{
  "qk_norm": false,
  "bias": "none",
  "tie_embeddings": true,
  "init_std_o": 0.0216
}
MLP neurons of a small language model. Each row is named by its layer, matrix (gate and up: input weights) and neuron, and shows model dimensions 32-223. Each number is 128 + 32 x the weight over its row's rms, rounded and kept within 0 to 255. Numbers have three digits each. A neuron's up and down rows have the sign that makes its largest values positive.
After each neuron's rows, "fires on" lists the tokens most often at its 100 highest values on Wikipedia text that the model never trained on; "fires after" lists the tokens most often just before its 100 highest values on Wikipedia text that the model never trained on.

L8.gate375:109205086114086123079123097063181178119099160125112093124192131090124107191138158125103117142189129148191167146129135123137126106147110101119143139165139083156160113118174138095120142139170151136145152104134105169112164128096135206066146036104153172106120151108107110110112119202028155078138129112187130158113122163170170125102133121137118072135173127109124117123129092113150094133155137106122171142122085070088162150191101109170132154078113150153137143114153141179173123083133126178128106071118089087152091141132105163140116122157173137082117144124140153126135164150089142171
L8.up375:107064081191122156100135145132136094094155116120074137163124112160136139150135117146131073152147106099113118147126084068153099198064152160121133102153097168110107176110108080162076092106092118137107110110091057063156145086117176122131178123113188100097078127161162070161076126118114105130145100131095111131135131107114103106107189067149105107111098111068136103102088148135094169093175167154134125139125126076144130168135095134157093125083153126149139127106107064081199130110150068130136132164164146155147111126128121145175107156130128111169110147108176204140130131124110109154
fires on: "20", "19", "2"
fires after: " ", " (", "^{"

L7.gate1370:117206141099034171099085104103193135147108164158114158158167094083092088176170174100136108104133040147143129179140110130104152115160156101162088133145156111150062130105137108143151167123128154162147127154126101117164107139092107144124119046107130126192096108117106162155177062182076112135124118166172152186134095128145114151115164072130148144120133152070157119107102073052129141118129157143128132145080136120110144122193079094088093149117148140100133079164100153087197166157123106156092171097134144107178119110123183121160180105128163119155136116151112105125181148092068147173
L7.up1370:200134140161137139141130150138133126152075098179124119101114123131074125147187183119177103097192130130113096121125172115139115172142150097154126156134113124094105102165169062085153137137097115134114089173076100229188122173111180111143135135081097100110109153139124141116127171087137114147121083139177105128164075075107120145089174204170114161138152084077135151108086129130108132146185098118126174111116168127125082115154060141177120079089093121134169150145116163071116116103148087135115154097182148125137124124079164082112132096120155147085164121128099170162099127120160094114
fires on: " ", "20", "30"
fires after: " ", " July", " January", " June", " October", " December"

L8.gate770:159123137086168076136081154139190136143094117139168120142082094138187148166121091087156108165143043161157127148109120141131114165129062116120116170130137107147163134156108092141157092189196175161159151115126127135105076127091141130081079116150144125153161154118143067131115182144146067119130128129225137123146103125190124139122158116151178109172167149180135141139119194139091123163122102147077136115165096122122154095169161092084150070133122129188153164118099078186141159110115112145160103121122132132142155118155147158122140147132158092167134130104121073144089156098108140143
L8.up770:156167145126129207176142127113131191103105164125191092154172170099190156093081127121113149069141107076169102112235113142125086157141133116196168146134087124115122105068093148091164194180172113175133134141101180140117159090118098115124158122109133188146167110118129119092115123069151083112117131099120176108118054146106158120109103172133161101129102160183132095146153119160142109105086100150160074140112126085106169137112127104059143123186125167101146083142123143175140119136159057109127139124114141105137141076103092140130120111111161083129102124083161136155130150109152176144
fires on: " |", " |\n"
fires after: "4", "3", "5", "0", "6", "9"

L7.gate186:111166160176111145138159123107122160135101089109155182170130171090127117086126143114142142187089118152144107081099155138098097110209093158207096158155129130181076125154114089097144140194172103170098091180171059157041123115061138123084079065127102131115095125096115136122128162134113057149168136150144136108142125163138144114167154099112133160162091105123202123152085138087157153131132146128102144096120092093115185169136084087144109124089124137132101104153084182105144160095128115156138073102149161203165124150143182121106104110118149148171127129148156099107162103136106128200
L7.up186:118146156166117173081133092068109158165075158168134067109106196183120131126117133099120144139144129113128152154098094124076152114185123143144193092119096124122153139146134134109147145136077071132152171084145161115142135152093152124120130131135155131173134131111139115130118124080121128110144071087119143102146107169112139132150146159180170112116124119097068154127113158144190127125121206050118151084170108125147116173117139156128147117111136066161145162170142110138101083175155028122148070103117138104113129106173057082170138113082140095145072155123173107177151138137166136130
fires on: " ", "10", " the", "4", "2", " |"
fires after: " ", " |", " of"

L8.gate1300:160170108159129068095107127128138135098111095097138130187137134110121101163131164113184151073151176121198155181142093101110132155187105144102150094132085125131173137078151136139154124113178044130153144135134142130053121159134093108108169112072081128130142102118092123163110157188118127126167152116170123089153153127141139122097161105121126112105124154124123131139095158077110115121136113085046125092191139189085127063131106124105121201166180104098194094161095161158043104159128158164094160110159126098118136156114202098119112096109072053132164099104109113126148150084083082099
L8.up1300:144161057121119139130076109109098143130162078124123170153122120065172040170097184087121176095163135068148084131102161158140141156145079165145214123134154125116181130107112087074113112133172097129127160091116176150147098129155098078133134104125130087114094114124107141123152144159104158148119098075088141154125141110108175140065123143133136098120184116114155107119066157116133114142140132131115111191150156185125165131103140170095119182155164092112113143135117185149069144149125129158157080148167131097109124125135186150082144126160120126163152116099173089184175141094158159090
fires on: "20", " "
fires after: " ", " |", "|", "–", " (", "===="

L7.gate1099:087177145169127087090141105154147080147121114135136124128124023123150175139124150075107116188151088163128145153129132063162100097106181157109100196104177116127120160163160144141100124199125066091047144128207076147126099126124044124131128060113077113121093128157129182137135107178066171138155125117142097155116184110221129110134101075102162114130146129142145144129055114106169158126133129124111143172133160114069144116162089129057131124110114122129180107158092152099132157133114138135159143117155158131076212178110161159144118110120090170179149127190155108119113100134131147141
L7.up1099:123151164121150180139137139154145133087140137135126083126166131154185166135142123081171178124168158128134176154117099102188207107134167141176173122077144132106137103171124132119132089112127120118126142173164106112198120136141077132189197132140158134101144154131137117114093108152142191105099116167152093142065159151121164130169069127138078079144119091140132131107091113127116179132107165168133201118109159046112168069122066071121129188178090146151105088126151112100107122165195081095079157057074153107140151178128089044137144101065117125119140074159140149158106119112147133093
fires on: " |", " ", "5"
fires after: "|", " "

L6.gate1096:137173128129105090050170131157196164120090090156139134154146135070170125099156132141153175106131092158154160168108090096115138182170108170065093119097117139157176097087158135108132131136177135103155176178176056141088083113094093169119118122129087119178129111141122123133131159173146095148119176145140117150160112142204179112144133145088164148133084084144101193115107128092093083112056079165138152082148150123112152151173172116145132038123115166144140080099131111125140203109141128118144106149137125120086136068063161165133078093111128119164102095111102137183123103184142172132
L6.up1096:080121139169147063101140124156153087098118166152121140173134123092145084104136090109057160136124157170134146114125119105122172102141113116107102122121078134161184112164099174072098167124110131163061177129184087161159151103121144134192146159080084113159122130153172181109112121085128080128157168123105120139134105141179054123123103139138159152117155052082148148109141146158102118123083108227096124100155138137109165170135180130126188134102115179104117101120093117118139193131133106154071100131145138118110172164109127166155067161110161105134155118078097081145134094107129105073
fires on: " |", ".", ":", " GB"
fires after: "1", "2", "3", "5", "25", "0"

L7.gate509:115182169084107126044108176092111152141091156137171113123091102179167158158161165085120168135175126139118099158156124085167069083167163130162104165172096067123110106139092122096132159155145145179068187090105129140082127158095117160141118055175098141172129129150121092143166148173097114135161128095136176139123100181193148072142092148153167155130131108169151153131117111134118155115167102166169090117125176116115183156177095074103126139155158120126156049209099168147147092172153064145135074184121101134082145094123107084130128057123165175153133113095149076156144118105171148112
L7.up509:133124153124115210140117131116147183140115175152126133133139165115131167127156096113113103123114141112135080132082103158241140104121083156190170114108119057126148147102054198108043185144129121137107129073093144178132133100111120125144096098139099102072135080101108112114084120134153186153157097143146148077070167113147110057077185139109153089130170098156147160111112124113172180155139127106166101094164112141135114041145137106142100108146160110062144144111136133133132153117161111163137171145111154122165130145158170099140162173091162205132122212170094131105095164126108090151
fires on: " ", " |", ",", " ."
fires after: " |", " "

L6.gate1325:176152116131141075113131122146105121189084092130197159147097151120104165195104084085067136130131077171152146168119161147133177180172186112111084126161106094125128085165123168146154093162096095138169156159127113174118132106117162104132184127081121161079227122092095170132101139127186106135115147103125109195153097146096111166173122136128145083145183141090178176105137125159103091059131157102068089169106116116139140074119088115135114115114112130164152163184089108141054081153089079137109122145166091161109132093124117100093124145133109130145092151093167113056136117144088202097
L6.up1325:121072128143095150186146162120105169162085136123101119078117136123169126137109120100131202111127121139126126150139126127167118128155123127136193065101162125173092084160119110101084122089096135128116167116082172127158106163092118072195181118125128107197169087103150107128149100140166093156111166147173184084097172126082100132175110072153137125138117150188185125129111149091167110139115138154117120123114097155117145074090121106107130138143141116181100116198106096107153144163075074053173135154128089178122104160117107076131116149170124166153103124122140151125180089044136199111
fires on: " |\n"
fires after: " ", "0", "2", "1", "9"

L7.gate557:158149135134086111097134100149079177099106177060107142150096114118158189147115213085102114147147122151097126119098156147119098140211152153187114137123114053102113116157092152132136180160115086098168148116127177155128130110029124168174137120162101120166127088067124143110095098124158162126163078107140231128170136088127086133148103100054195131146099108154132210168082142141116102100156136101119129135169122130127096081090156106060106122065132171112214137162106108134151165205131132119128139162159140124145109126129127144147161085117121160109138145134139090086129196175125120132
L7.up557:126142108086129088135171106094185121179087123118173175078127126076104139103123093138146101125126134138114137109053064152114128139126085097125192140081109057161091118107127112138126151086098162099154114099128192218148113100150118111105127105113121134087092150108100183105149150135171161180153135139114151130133162176148138149104152035087106146137146129092186113111148099077169203126128151120142149137182058210136175067096146153153139128170129153124110125120123127063084082165191139166172117124137115114180108205110118100125141145095110163099092159141141120159148115143048059138
fires on: " "
fires after: " |", "|", ":"

L6.gate1486:165129172114126053081151126120147070118119091083034171125164155160199112137062139079110129152158144116149135106131142106137062170093117081111143137158111115137130116125157133188179113163120093133144159154190150186133180147115134104119116084089072155099104145114082111092187079117099123106133119117090203122183108125162113128154126123115131129126157094093108158111081147157166086073082074167098129177155077087129179150174121114134141047111199188152130178095107117136151156120131181132139104107131191088123137110183160132161079142111121111165131180125144026135108058169103143142
L6.up1486:146134091102085134189095132145107108106147117115093111086161113133150181159153087149153077112185122144098120123114161141107143171126111132207153102116133173108103110143132090182104151138097154144097133177097068178118147138137137090178026165069097114088108134181166146177137112153148149050140102107185123078132121142191119161176132146119134098062124151073104070070082129109125114156083156151114156148070107115119109138135097119220123100088148110193162112175126141077078157168045152125138142075115134126178116082175174056142102110146125132122106159141078131120068128135090098136
fires on: " ", "20", " the", "19"
fires after: " ", "In", " In", " in"

L7.gate74:086152107078129094113142198088120095142121098079187114105148154117055085113078134133176152143184124144135178110135084109149112127143103087137120152183142084169122126122143098151118097137100093118109184132131141158105129171115121123147149069131093165099076127121108149068088135182105141158085181128131138140084141102141135074133115051176139153115127095161115211132116128135159121105109106209116124179111182086108127143139159210145105148121109143140116144154095130139136161095112131104173003113169156235151098070152183112118050131157118112162106126143133077109093114117122128145
L7.up74:165170128057132149164086106103068121116094157111123065081120152135106102163152107132100128122124085125186161140163095073145173149144160055174163156183128121155149117178108134136150086191081118162114122129134128135151137145116112056150115107155211035142088174132109189151127143115144156120077139124144097135101156123158105078170065093104121079108105109089103122128142164174119152113093131148122183147162061149135158129121198141149159117134160089122146139157146095109146172137083135121091155144129124107141144161171102075136073139074171078129079194090120146190166127105111081100
fires on: "20", " ", " a"
fires after: " ", " in", ","

L8.gate1187:158138169094147049146138104095192132203158118142146125128119111180123072138090132112083133186131152156150137181155077102123116112121160099103115170148112075109149147126165168154168076114141145175105153179131107169098142173145078077102113084203145113152114127112137162165169135119146086134181121115110047136124157120162175130148197116135129141118119156143136100105139225119166094120145130074099102123124153099109120144090151150174118130117155143174122138126075104142107139122100132190145178113205100078144125121122164149086106046078187147130153074115176135128121118112127135144
L8.up1187:095203135169125205107169146078123170132111099144143123085148149093164114101106090121155173108138142086132125097172174125176144137129149129175150144087146077148144156134144072106124148129124158132099074143176159100079072119100108138135112120166123136094103096065187078128139112128120136132094100145109151120106128080139171158111183116123165102142087080113173217094123123086129110137110117108118175099177109152176231151100097137100089163131178098218084077156143134148106129127147145117127160169118157095118068139165091120077112110128089138138160179096121081135116182163110085173
fires on: " |", " ", "/", "10", " Billboard", " AP"
fires after: " ", " |", "|", " the", ")"

L7.gate1038:131090128122112090066170108177115143179165048112142184113144118111133101110159135113106108174220114111101142188110077139142177144117115060076124172109103088136123123125147119096188126138188086079130188153140076110159105177091101192141108147119122135164174119069125170121119120157126202148162140136147155174167141108158118125127134075043147162156122158107177180193102103150113094106129109119160162151170113113100133127164095137078157122057112132117116083161117136166162075161150153170170106152102142179144141160132139144140113154137076134157131072203101085104104110139128105127
L7.up1038:110154154152105075126098114151057106136129116128102146081107145127184067170101107119177192191180161118167137127148063108085074132150116132148164174127116106178116122131123122098152146088109125095117129166161148138126215078108102129131151121131063125107147009125070110133153152160117169178114145153137183143150103141157058130121093091066135115147164150165133156181105135122079134105137082074201140138119143116129169122112082119168110086085105133095139082138098156166106165173172163087171160075125181161159091142143136159125157108121151076166149083093098155127133201121114127112
fires on: " ", " of"
fires after: "|", " rank"